From a checkpoint of a small transformer trained on Wikipedia: 11 layers, 6887 steps.
MLP neurons of a small language model. Each row is named by its layer, matrix (up: input weights) and neuron, and shows model dimensions 176-271. Each number is 128 + 24 x the weight over its row's rms, rounded and kept within 0 to 255.
After each neuron's rows, "fires on" lists the tokens most often at its 100 highest values on Wikipedia text that the model never trained on.

L4.up8 [128 174 124 117 110 126 141 126 171 105 148  84 106 160 145 162 101 153 142 119 130 133 130 146 166  79  70 146 152  99 135 105 154 119 164 137 104 130  94  97 156 118 124 157 129  60  85 128 143  81 141 170 115 109  97 154 108  77 138 117 144 143 135 152 104 109 105 147 141 119 122 136 118 125 139 131 104 112 149 152 145 133  82 128 143 110 179 127 168 100 128 154 118  77 119 141]
fires on: "s", "I", "A", " is", "ed", "es"

L4.up648 [130  85 117 158 106 135 166 146 107 122 111 138 133  91 134 110 108 155 151 127 137 166 133  79 153 137 132 152 145 160 131 167 174 163 110 158 119 121 112 150 127 109 141 138 131 134 105 150 141 150 160 184 125 135 125 160 121 136 147 148 149 136 147 115 133 135  96 158 149 113 119 147  90 114 174 118  79 142 134 124  96  82 152 116 133 119  95 141 133 147 152 124 124 163 103 160]
fires on: " and", "-", " ", "bil"

L4.up1160 [112 127 125 118 135 137 145  90 102 133 126 116 113 124 146 155 116  94 161 115 167 147 110 140 122 148 127 116 105 120 148 144 108 109 130 112 114 180 116 113 132 101 134 123 126 133 147 187 159 133  87 150 130 148 159 131 155 165 156 133 133 124  96 135 144 152 126 101 146  93 126 122 131 142  79 169 162 165 102 135 180  84 155 132 123 139 150 112 122 120 146 105 140 130 131 170]
fires on: " (", " of", "(", "\n", " place", "t"

L4.up1430 [130 140 126 140 163 147 121  96 157 125 121  84 129  93 133 127 135 140  90 136 139 141 158  70 143 124 116 131 115 141  99 121 119 141 120 147 128 169 149  95 128 125  74 116  99 148 131 120 121 147 152 115 109 121 194 136 111 135 133 148 106  83  94  27 120 155 142 113 152 114 140 145 128 119 105 130 126 105 100 137 149 129 145 139 145 118 165 100 116 115 139  99  88 131 127 134]
fires on: "'", " number", "US", " ("

L5.up1038 [ 97 123 138 134 146 170 165 162 142  45 159 143  65 155 135 126 150 133 130 146 104 166 106 141 138 103 125 133 132 100 159 100 141 123 115 120 100 102  59 141 138 178  96 112 159 120 125  96 120 149 138 107 108 119 109 142 119 114 114 143 135 110 116 138 126 151 158 112 119  89 117 174 148 140 157 128 118 150 105 181 111 103 146 159 128 137 125 129 169  85 135 126 120  73 110 139]
fires on: "ed", "s", " played", " team", " with"

L5.up246 [ 92  79 138 109 119 150  65 189  90 156 119 142 136 110 148  94 156 136 137  84 118 109 135 127 107 161 108 111 135 154 131 143 109 138 114 154 117 123 125  84 120 148 153 117 143 162 133 131 105 148  84 113 128 110  99 158 115 127  92 111 156 115 169 126 179  80 122 111 138 118  75 181 139  64 140 124 136 118 137  87 154 134 164 150 126 123 115 115 137 113 140 112 110 133 139 111]
fires on: "it", " in", " to", " of", "rise", "y"

L6.up615 [112  95 126  99 108  87 119 120 129 135 125 169 121 128 148 124 136  90 154 113  94 147 173  96 139 133  94 114 139 107 142 146  85 165 142 151 112 150  89 172 132 144 147 110 175 134 132 120 107 121 164 127 162 124 137 103 120 119 125 143 128 113 157 115 103 141 160 179 113 152  86 123 125  95 107 162 141  77 131 124 139 138 152 105 165 120 141  94 131 137 109 159 145 158 121 171]
fires on: "2", " and", " at", "s", " on", "D"

L4.up527 [126  91 114 118 162 136 125 152 109 122  58 125 101  71 113 144 116 115 152 132 105 110 112 121 134 113 121 119 177 126 104 117 168 156 154 123  88 126 122 122 154 107 146 167 100 121 115 134 147 113 138 136 172 124 108 136 108 130  95 156 116 131  68 154 152 111 153 101 121  42 139 117  99 140  96 101 108  88 169 149 133 156 104 117  95 148 134 127 119 114  83 151 143 134 135  98]
fires on: " is", "ar", " as", "el", " was"

L8.up57 [157 179 126 129  99 119 114 126 111 152 127 133 139 134 103 103  97 102 104 121 120  96 160 117 121 146 143 211  98 102  97 163 139 149 131 190 137 122 159 118 168 165 155 141 165 132 120 150 103 119 142 137 129 101 119 109 159 127 111 174 115 140  93 130 133  95 143 121 105 125 154 127  80 153 125 155 113  96 163  97 122 117 124 148 116 135 147 126 150 138  92 119 132 141 144 146]
fires on: ".", " to", " the", " and", " in"

L8.up918 [ 91 142 135  77 134 121 121 121  57 138 112  67  61 116 107 135  87 110 139 117 107 102 117 103 122 125 136 174 180 103 123 111 171 128  89 104 131 131 149 122  82 137  88  93 149 142 130 102 135 119 150 121  88 128 154 138 121 133 131 133  62 171 116 150 139  89 146 161  96  65 108  96 121 155 106 116 170 116 149 137 197 123 138  83 150 163 123  98 135 130 135 157 162  95 129 118]
fires on: " the", "er"

L8.up968 [105 110 128 159 128 129 129 113 100 107 125 119 154 163 175 117 132  88 109 157 114 121 117 158 137 117 135 151 120 146 145  90 114 156 101 131 144 127 107  94  93 127 118 138 116 178 112 109 158 134 103 128 170 127 117 117  88 151 163 138 103 129 107 111 132  97 115  96 144 103 120 129 104 113 164 121 156 173 147 127 132 149 137 175 133 110 152 150 111 121 128 100  82 137 193 159]
fires on: " ", "s"

L6.up1483 [139 134 139 114 174 128 150  87 140 149 111 140 130  99 133 145 133 124 152  93 148 130 133 139  80 156 108 194  87 160 142 154 134 140 101 163 125 138  91 110 100 104 135 128 154 160 111 154 117 116 120 167 122 158 156 160 144 143  93 124 125 124 121 164  97 151 162 162  98 132 159  71 130 167 127 141 126 153 158 140 101 143 120 154 119  95  94  83 111  93 117  98  68 133  90 110]
fires on: "s", "es", "res", "ets", "ers"

L6.up644 [136  78 155 122 106 133  81 115 110 113 124 138 145 177 122 120 107 133 162 137 139 113 123 132 101 127 123 173 110 167  98 141 112 112 124 136 178 145  78 124 125 113 128  81 153  94 143 120 127 120 109 124 112 159 141 106 122 123 212 121 120 137 124 110  98 106  82  94  90 136 129 132 159 117 114 145 100 100  63 121 158 121 123 116 152 112 132 139 152  82 108  98 108 106 144 120]
fires on: ":", " of", " least"

L6.up759 [132 110 162  78 121 111 123 118 113 141 123 130 136 112 122 130  93  81 116 111 118 144 160 109 153 120  77 116 135 143 195 163  97 126  77 135 141 123 126 119 144 156  74  57  95 125 125 146 109 153 138 154 113  93 112 134 134 131 111 127 155  95 107 157 125 174 159 126 145 101 132  95 102 185 122 135 162 141 125 118 133 142 119 122 113 110 143 115 139 156  81 145 150 133  92  97]
fires on: "9", " |", " ", "0", " Syria"

L5.up781 [ 98 125  90 134 111 123 114 154  91 132 113 123 142 104 124 169 177 147 115 106 112 142 144 133  95 120 140 104 165 139 145 133 111 138 124 109 119 120 124  97 101 126 144 131 113  92 134 154 128 111 103 160 157 141 180 137 150 125 142 113 151 129  98 119 101 139 137 131  86 107 144 103 137 123 101 143 127 150 113 153 192 102 111  77 187 143 109 153 152 165  93 126 105 128 130 146]
fires on: "\n", " (", "l", "la", ")"

L4.up717 [121 110 163 110 110 147 129 118 124 141 132 145 109 107 147 169 145 110 152 151 123 153 159 170 115 145 102 153 151 157 135  76 134 111  99 148 109 131 112 153 120 128 109 119 120 152 136 108 140 121 165 125 127 139 162 170 143 168 139 122  78 121 122 141 159 119 112 122 140  95 118 124 124  89 115 143 136 147 158 102 132 140 138 123 125 104 165 115 140 119 139 135 127 128 145 145]
fires on: " ", "-", "ly"

L8.up1328 [138 112 119  84 105 137 126  81 131 114 155 109  72 144 111 140 150 145 110  78  72 154 180 131 158 138 138 158 147 102 157 129 151 100 112 130 119 107  99 112 104 119 107 156 104 127 171 107 139  86 101 154 173 114 143 125 106 157 160 150 147 132 134 108 116  99 112  93 111 124 140 165 127 171 113 109  95 148  96 158 117 156 150 131 138 123 139  95 106 119 134 157 114 117 109 108]
fires on: ",", " ", "A", "y", " under", " un"

L4.up583 [133 131 152 135 133 109  96  98 104 107 156 152 129 127 161  85 130 137 154  98  96 106 150 118 108 127 137  88  89 158 143 100 150 121 123 128 167  92 102 133 137 139 137 174 155 114 137 163 141 110 122 158 131  73 129 101 119 127 153 136 137 125 136  71 105 168 119 118 128 138 154 107 151 173 124  93 127  93 115 125 155 129 174 156  99 106 113 129 119 143 136 135 120 172 120 144]
fires on: "s", "ing", "le", " State"

L8.up284 [103 158 154 129 142 145 111 177 108 137 137 109 109 120 137 134 102 132 140  95 138 134  71 126 114 106 132 138 144  82 118 117 188 147 172  87 150 117 111 114 130  96 162 103 149 131 160 172 113 139 106  93  75  96 153 164 152 111 152 118 125 126 105 131 115 125 117 127 148 135 135  89 122  90 109 134 128 112 157 113 159 143 176  93 125 126 155 159 144 144 137 153 144 112 130 117]
fires on: " the", " of"

L4.up2 [151 157 149 143 111 115 102 148 142 124 100 128 115 128 119 155 134 176 112 171 147 135 173 116 135  96 114 142 133  90 127 111 176 163 117 119 155 135 148  88 135 137 118 151 140 155 105 132 158  78 144 140 140  98 130 165 139 144 138 145 124 177 131 126  91 141 117 137 104 124  98 159 102 169 131 168 105 184 132 159 100 130 118 106 119 112 117  90 174 133 127 133 138 125 121  88]
fires on: "-", "ly", "er", "itch", "bot", "o"

L5.up1367 [ 73 160 134 139  97 113 136 185 150 117 136 132 128 119 102 108 124 115 127 152  75 133 128 156 173  94 145  82 111 100 134 164 145  98 143 112 126 148 112 145 152 129 179 151 145 148 156 174 178 124 143 118 142 101 167 119 119 163  92  96 102  99 174 137 135 138 140 125  59 141 112 140 119 111 140 135 154 148 193 105 185 130 167 173 166  93 114 101  88 142 143 153 149 130 148 120]
fires on: "s", " of", "a", "d", "ar"

L5.up926 [ 82 150 149 145 131 156  92 122 107 123 144 177 143 100 124 149 112  81 149 126 109 131 102 131 108 105  97  86 151 111 118 139 110 106 118 113 140 113 152 141 159 108  96 142 137 145 103 135 145 110 142 171 153 143 141 125 126 111 162  82 111 147 196 136 135 136 108 158  95 150 123 108 160 127 135  97 145 147 141 134 136 138 140 145 147 157  94 135  98 128 115 156 151  79 178 115]
fires on: "d", "ed", "a", "la", "led", " con"

L8.up833 [161 157 109 135 106 106 148 130  95 132 137 141 147 134 168  90 133 137  99 160 163 149 143 129  96 146 146 172 131 119  98 157 118 166 103 105 126 131 145 128 119 144 122 136 120 122 130 127  80 176 167 155 141 130  95 134 168 100  85 132  89 141 154 154 135  98 102 141 188 108 135 119 139 144 108 142 114 176  86 110 178  94 139 158 121 101 121 109 129 128 167 156 142 104  96 118]
fires on: "-", "'", " Fer", "ir"

L5.up1225 [118  78 146 115 114 149 135 124 109 131 121  70 139 128 155  74  93  87 152 145 122 143  93 139 119 143 110 135  90 108 131 131 131 139 137  87 127 143 105 152 102 124  78 117 136 105  88 131 108 104  88 113 123 116 143 135 146 147 100 113 140 101 101 127 167 104 115  95 121 117 124 138 121 152 139  89 143 137  99 148 119 137 113 149 122 137 108  97 171 121  98  92 144 136  71  78]
fires on: " to", "-", "%", " and", "ge"

L8.up1070 [197 176 138 154 110 125 158 135 106 165 127 139 126  69 158 146 131 155 110 192 159  97 148 135 114 122 124 109 124 150  94 126 142 141 133 125 123 140 175 102 121 135 101 133 117 140 139 126  98 168 126 125 134 131 152 126  77 138 115 153 119 123 120 129 147 143 117 115 119 109 127 123  92 148 130  77 134 139 112 101 130 101 146 106 130 130 123 135 105  86 139 137 117 116 104  88]
fires on: "'", "’"

L5.up1399 [113 135  84 108 107 123 144 131  86 125 139 134 153 157 105 113 123 130 117 135 126  98 141 117 127 105 137 137 124 117 133 105 122 113 164 144 136 196 126 173 177 117 114 174 111  74 103 129 136 129 159 108 115 144 142 185 149 160 147 128 160  94  62 120 146 160  90 106 153 120 140 165  50 103  82 129 159 142 124 125 179 132 149 161 129 122  60  83 122 119 125 113 123 133 114 130]
fires on: "-", "/", "–", " to", "in"

L8.up550 [ 91 177 123 136  98 125 129 120 120 131 190 114 118 148 163 111 137 124 131 125 166 162 141 164 138 107 131 149 113 101 171 182 157 131 141 126 145 172 130 120 140  76 132 141 128 111 144  88  75 138 118 132 119 152 105 200  99  82 106 148 135 128 152 173 119 143 151  87 139 185 176 143 170 119 112 141 113 162  95 198 115 148 176 170 141 116 133 104  98 162 143 115 108 106 120  93]
fires on: ",", " (", " ", "/", "k", " to"

L6.up1211 [134 175 177 127 108 149 136 131 118  87 108 107 106 141 105  92 131 158 171 133 130 123 164 142 116 138 133 117 160  92 106 122 161 111 111 180 137 107 123 141 154 126 125 132 130 115 100 146 152 123 124 106 106 120 126 112 119 133 106  93 129 155 136 141 127 139 173 118 100 107 163 100 157 155 147 108 161 117 137 120 132 119 142  88 182 147 137 102 158 120 152 208 153 152 169  93]
fires on: "-", "er", "ed", "is"

L5.up222 [118 140 120 112 157 150 135 158 123 103 144 101  97 115 102 151 129 147 131 136 148 110 120  80 125 161 171 134 162 102 118 129 178 144 146 173 134 108 130 111 122 165 131 100 157 140 129 126 133 125 132 159 133 139 120 165 130 110 132 134 170 151 155 147 144 118 136 121 124 109 121 148 124 109 152 123 118 130  82 134 142  93 139 113 127 126  94 110 118 154 140 116 123 144 146 110]
fires on: " a", "-", "ro", " to", " m", " and"

L6.up1309 [107 123 138 145 118 137 125 157  95 110 115 153 136 146 134 149 133 136 129 122 132 121 153 144 111 169 142 117 139 103 126  91 112 131  99 166 103 146  87 134 134 139 155 154 116 118 126 181 105 107 152 157 131  94 181 154 149  96  99 135 132 133  98 179  93 104 138 115 108  79 159 128 121 158 150 108 150 154 173  93 155 128 104 130 116 138 162 123 138 172 103 129 147 124 139  52]
fires on: " in", " of", " In", "in"

L4.up556 [100  88 134 152 154  65 145 155 119 126 138 154  77 134 117  61 144 170 143 130 137 146 106 168  79 130 116 125 102 155  85 123  97  88 119 122 130 113 100 149 102 156 113 113 118 133  88 128 154 111 132 125 110 165 122 103 162 114 136 164  81 145 145 158 114 129  79 119 148 118 162  91 143 153 134 113 132 137 119 156 132 188 162 133 114 121 149 122 162 132 150  84  94  94 106 132]
fires on: " (", "6", ";", " mi", "5", "/"

L6.up1083 [122 113 156  81 151 105 103  92 111 170  95 129 124 111 104 135 111 173 110 118 167 156 158 102 142 122 144 116 165 113 115 153 152 126  85 137 103 159 163 141 128 134  99 117 123 191 107 158 122 145 162 158 108 161 126 142 101 123 152 104 148 109 113 113 120 146 139 140 110  94 118 108 149 158 147 114 127 145 105 150 112 102 131  86 134 178  93 149 119 135 155 134 175 133  94  95]
fires on: "0", " ", " |", " •", ":"

L4.up846 [136 128 124 107 111 135 147 101 117  99 132 125 127 133  92 120 105 129 102 127  94 122 144 126 155 126  91 114 113  80 119 139 132 114 145 115 147 173 130 161 120 117 125 119 137 131 127 164 115 155 106 154 105 185 136 165 128 147 165 136 123  91 148 128 113 141  87 105 123 159 102 139 103 103 106 141 107 172  97 112 126 119 123  96 161  61 119  99  65 143 118  89 114 142 108 161]
fires on: "-", " and", "–", "l", "\n"

L8.up1432 [131 112 104  93  85 114 112 146 160  94 110 120 167  90 109  87 130 133 120 121 138 145  93 164 136 153 171 123 130 102 131 122 137 108 128  96 130 140 148 150 123 109 136 121 176 138 146 144 185 122 131  95 130  82 115 109 103 110 134 119 133 191  91  94 133 166 130 119 103 122 122 159 116 145 179 139 101 118 130  92 166 160 115 111 114  77 112  86 140 138 129 166 134 131 110 139]
fires on: "1", "2", " ", "born"

L6.up888 [134  86 148 123 114 142  84 150 139 124 172  87 111 148 173  68 104 119 122 151 142 128  87 130 139 173 139 141 100 129 129 133 165 159 116 133 127 147 113 153 106 104 161 124 135 161 169 125 128 116 122  97 100 136 135 118 126 116  96  77 151 115  60 127 136  91 122 148 154 124 124 117 143  97  81  91 148 125 106 132  96  96 125 137 136 163 132 131 133 107 104 133 141 146 118 137]
fires on: " and", ".", " to", "-"

L5.up1438 [165 101 105 151 142 145 103 142 109  89  92 118 134 113 103 169 147 137 158 105 154 134 111 134  94  74  97 132 131 117 158 125  97 144 156 109 123 121 102 104 161 117 149 116 133 128 161 152 169 141 123  78  88 110 169 134  80 140 181 101 165 109 149 126 136 129 124 108 104 168 129 139 157 174 150 134 104 128 119  91 150 174 138 121 143 149 165 141 111 133 110 158  90 112 142 144]
fires on: " of", ":", " for", "s"

L8.up1065 [113 134 119 143 133 115 144 156 145 123 111 116 123 141 142 144 108 150 120 135 129 109 149 145  78 109  89 122 123  99 168 117 171  83  93 125 136 126 120 114 143 140 162 118 114 110 123 112 128  88 144 150 145 124 142  75 144 158 130 163 127 119 154 119  83 139 116  71 102 132 147 120 116 166 122 127 102 152  94  88 140 128  95 137 121 111 146 108 166 145 107 141 150  88 147  96]
fires on: ",", " in", "ly"

L8.up1439 [114 108 113 127 130 106 139 151 202 128  93 135 136 141 111 182  98 147 137 148 132 123 137 104 103 118 123 116 132 159 106 128 118 134 144 106  81 114 117 174 110  69 115 114 156 179 138 116 103  85 125 135  95 118 123 110 110 174  92 101 113 117 128 152  86 131 169 169 104  97 127  99  98 148 131 125 143 124 135  95 141 113 150 119 132  76 138  93 119  82 132 138  86 124 100 143]
fires on: "s", "5", "es", "6", "4"

L4.up1071 [147 119 142 144  79 142 146 138 126 134 144 132 127 137 168 148  95 157 116 146 117 139 127 103 118 137 142 128 150 150 125 151 135 158  86 129 115 149 132 152 142 171 174 117 118 120 150 102 117 134 131  93 104 123 155 185 155 130 133 150 169 151 136 156 148 119 129  85 172 117 113 157  60 136 101 102 108 164 114 180 118  96 118 142 126 145 133 157 138 140 116 154 122 125 158 147]
fires on: "ly", " and", " more", " or", ",", "."

L5.up76 [151  95 116  92 117 124  84 168 116 122  61  99 114 110 123 133 111 101 130 150 122 160 132 118 134 141 156 157 153 149 101 118 111 128 154 130 163 153 142 130 134 128 176 130 166 150 173 140 119 149 123 109 149 145 121 127 128 145 156 115 124 108  79 130 124 132 151 122 115 132 130 115 145 174 127 142 131 105  95 111 156  88 124  80 139 136 170 112 146 140 111 123  90 110 101  84]
fires on: " |", ",", " of", " and", "s"

L8.up286 [102  64 152 118 154 107 148  82 129 135 118 149 127 161 134 179 131 126  92 124 194 122  99 162 144 131 145 127 105 129 160 111  78 116 108 145 151 155 103 139 105  88 125 129 114 113  91 116  65 121 139 171  92 106 133 141 113 107 127 181 117 153 110 115  77 149  98 131 120 149 154 128 188 140 131 140  82 130  86 171 115 147 151 126 122 124 116  85 163  87 130 144  99 127 126 122]
fires on: ";", " on", " +", " to", " =", " of"

L8.up1440 [106 127 116 140 111  86 135 195 178 104 165 130 149 176 138 134 108 135 155 138 118  86 123 134 155 126 135  78 173 109 152 142  88 149  79 127 133 123 131 121 141  87 176  99 103 137 122 102 152 123 117 124 109 140 150 118 101 171 137 114 117 138 139 122 152 113 110  91 122 119  94 147 152  71 133 145  83 128 144  94 107 104 119 134 118 140 117  81 137 142 110  99 106 126 182  88]
fires on: ",", " to", " of", " for", "-", "ly"

L4.up733 [141 127 133 135 112 105 101 102  95 150 127 147 130  87 175 138 143 108 143 190 111 113 138 120 111 130  99 100 126 102 148 124 100 121  98 145 160 118  81 151 139 127  92 134 122 136 138 151 124  69 135 135 117 101  89 135 119 148 114 112 179 112 147 110 148 159 129 139 118 103 117 144 168 138 108  83 135  93  82 112 148 130 127 129 120 145 157  63 142 133 165 161 165 134 113  92]
fires on: "'", "s", "le", "lam", "bi", "n"

L8.up998 [ 83 141 113 107 128 123 106 168 144 143 123 173 117 161 117 155 152 102 166 116  87  94 130 154 124 138 120 148 162 130 153 113 148 143 132 154  88 129 114 142 117 114 140 145 120 123 157 101 114 112 160 102 101  83 140  86 143 154 148 126 128  96 121 153 107 139 143 103 113 136 103 156 149 109 112 137 107 132 124 101 171 143 151 148 125  89 132 117 164  79 124 138 165 138 128 136]
fires on: "2", " in", " for", "-", "b"

L5.up1512 [129  94 173 110 129 133  72 158 156 114 153 126 116 104 141 120 110 182 154 103 114 130 149 170 150 120 107 105 113  98 129  79  92 113 107 147 132 142 106 171 124 142 158 134 124 126 126 139 148 135 134 107 114 164 171 175  97 113 154 129 114 145 111 127 124 100 122 119 118 106 152 130  87 111 159 161 155 156 119 131 126 155 155 175 103 133 104 110 139 130 153  97  87  81 156 160]
fires on: " (", "-", " of", "s", "il"

L5.up728 [ 92 159 125 152 107 107 142 137 124 126 131 149 111 167  79 126  97 121 132 169 125 142 149 207 128 114 110 107 159 134 141 121 149  80 117 166 111  74 123  86 163 148 162 116 113 137 165 107 115 120 121 138 192 115 139 112 124 131 125 147 121 141 125 135 121 139 193  93 120 151 107 136 143 135 104 125 104 175 162 123 126  86 117 103  84 103 132 145  91  74 131 130 114 142 155 155]
fires on: "\n", "s", "us", "ly", "pa", "t"

L8.up324 [134 162 122 131 129 128 138 155 124 111 120 122 146 140 114  80 125 117 128 126 118 112 158 121 131 170 127 108 111 108 117 129 125  96  89 153 140 144 144  95 112 163  94 102 126  90 121 146 115 133 156 122 125 119 138 125 133 149 168 157 136 129 153  96 144 125 118 109  80 107 127 135 114 124 115  89 128 163 103 132 130 132  82  98 107 162 163 130 138 162  96 141 153 110 171 110]
fires on: " and", ",", " |", " or", " third", " most"

L8.up146 [133 145 144 104 126 159 163 154 106 137 122 149 109 116 133 111 134 150 112 121 111 109 114 122 109 154 189 177 111  78 141 122 167 170 121 131 144 125 133 110 134 130 108 144 200 119 121 167 206 160 165 111 132  99 185  93 105 146 113 127 123  91 123  71 123 141  84 102 119 103 110 107 108  87 150 123 112 112 129  84 139 156  99 133 116 115 157 119 123 138 111 145 139  95 136 155]
fires on: ".", " led", " "

L5.up1480 [122  91  98 146 160  81 114 128 115 111 126 101 145 120 171 109  98 104 116 140 168 126 109 136 153 131 148 105 120 117 164 195 143 118 144 169 183 122  98  86 112 129 115 119 152 105 144 110 147  88 120  96 112 110 125 136 147  76 125  91  80 155 123 116 147 140 153 120 139 127 122  65 152 146 129 123 163 117 119 129 143 141 139 142 101 141 158 160  73 126 132 133 105 105 130 119]
fires on: " ", "ra", "te"

L4.up256 [141 138 129 144 136 108 143 121 123 115 142 169 141 149 165 132 112 105  86 110 140 187 159 122 150 124 170 121  77 106 170 128 128 141 110 129 139 155 134 141 125 108 180 145 105 153 153  91 101 116 143  87 158 137 109 156 105 126  92 143 162 137 165 151 140 103 154  94 108 111 140 129 133 121 140  90 123 188 140 138  98 125  86  83 110 144 144 130 127 187 154 156 114 121 125 111]
fires on: " and", ",", " in", " to", " by", " But"

L4.up1252 [133 105  92 101 114 109 158 137 143  87  97 111 110 102 151  95 133 143  99 143 130 135  89 148 117  94  99 108 132 145 136 124 178 182 152 143 144 132  98  96  73  99 104 128 105 169 149 117 151 110 113 127 124 111  60 161 149  85 104 118  95 146 116 128 128 148 131 105 140 106 125 130 141 126  80 143 132 148  79  90 119 108 142 153 131 117 161 160 132 149 153 114  90 104  73 155]
fires on: "-", " "

L6.up4 [117 157 135 117 146 137 159 118 125 133 101 122  97 105 100 109 110 113 109 167  97 114 136  91  98 107 109 130 157 115 145 104 106 102 112 112 114  86 131 147 132 135 150  96  85  98 132 123 118 134 145 126  86 145 113 114 123 167 123 123 117 105 143 125 106 150 109 130 110  61 135 123 166 146 127 130  90 121  98 110  73  59 114 138 114 116 113 109 155 101 111 115 102 107 129 110]
fires on: ",", "9", "s", "2", "0", "3"

L5.up5 [ 94  95 144 152 112  97 105 148 126 129 124 165 136 150 107  77 132 157 129 150 118 146 134 150  82 171 120 124 105 113 131 160 159 110 180 139  87 134  99  87  80 142 135 120 163 148 108 139 158 106 134 121 190 189 133 125 150 131 147 133 143 150 146 106 126 132  92  93 122 161 140  97 132  76 152 136 113 110 137 126 141 157 149 134 135 139 114 172 166 113 102 132 105 118 140 119]
fires on: "8", "7", " in", "5", "6", " at"

L4.up602 [106 105 135 107 139 118 186 140 109 137 130 117 140 146 122 100 146 126  98 148 102  98 126 123 124  99 138  91 179 100 130 126  97  93 119 154 124 150 110 114 113 134 120 155 186 146 177 139 118 101 126 107 103  69 120 148 128  97 153 121 119 140 104 141 153 145  74 150 131 132 116 153  97 128 157 128 111 141 112 130 130 129 113 116 120  94 121 121 110 175 135 112 139 191 127 102]
fires on: ":", "-", "0", " into", "ward"

L4.up1304 [117 157 125 110 180 148 163 105 109 166 142 119  79 103 105 112  68 141 167 153  85 105 138 123 120 183 124 105 143  92 136 120 133 107 138 102 120 145 139 168 120 122 137 153 156 134 129 148 140 103 145 137 108 131 148 120 133 136 144 152 140 145 132 115 113 115 168 113  91  93 172 146 123 120 118 127 129 138 144 175 143  92 131  89 135 141 145 133 113 149  98 128 125 141 141 152]
fires on: " the", "ing", "hi", ",", "ly", "."

L4.up137 [ 84 137 172  93 128 130 153 106 121  99 152 133 116 158 143 169 121 116 126 177 134 114 141 163  95 125 114 130  95 112 132 148 145 130 148 108 121 189 183  96 131 122 132 113 118 153 120 114 129 139 155 170  95 179 141 168 146 188 169  90  97 103 113 109 119 143  86 115 140 113 115  92 111 147  84 148 151 170 137  98 105 126 127  91  84 124 154 163 132 128 171 138 113 109  95 132]
fires on: "s", "a", "um", "o", "em", "us"

L4.up1034 [ 97 114 157 145 110 100 128 143 190 144 125 125 119 139 116  75 151  97 139 132 126 163 120 133 112 125 101 183 147 132 147 117 109 122 169  88 122 112  94 180 143 120 176 155 118 128  93  85 162 117 171 187 148 170 115 131 137 121 101 116 120 116 136 128 104 127 124 137 134 112 141  93  89 166  96 158  98 108 121 137 132 107 157 131 131 155 159 118 118 135 144 144 149 102 131 151]
fires on: "n", " Mc", " per", " con", "ba", "en"

L5.up1071 [164 122 167 156 143 131 136 160 111 122 101  86  96 114 133 102 134 139 163 163  92 109 108 110 130 100 106 151 144 133  88 155 115 108 153 103 139 133 154 111 125 143 129 128 109 125 101 171  89 144 151 152 167 178 162 176 170 145  96 164 106 139  96  81 110 135 146 139 133 121 113 121  97 144 138 100 151 163 133 146 127  83 122 143 133 117 133 142 118 130 105 143  87 123 128 135]
fires on: "-", "al", "'", "0", "(", "v"

L8.up1464 [125 100 120 154  97 161 106 157  91 162 114 170 126  88 100 140 138 161  72 135 159 114 137  99  87 136 126 114  98 128 148 145  69 104 143 101 131 138 135 121 124 127 174 177 144 171 130 123 110 104 143  99 118 122 140 114 134 119 141 110 133 136 159  92 159 104 126 172 155 136 138 130 137 130 140 126 134 171  92 149 103 108 156 194 115 127 119  77 164 104  74 119  83 145 184 129]
fires on: ".", " to", " ", " with", " and", " in"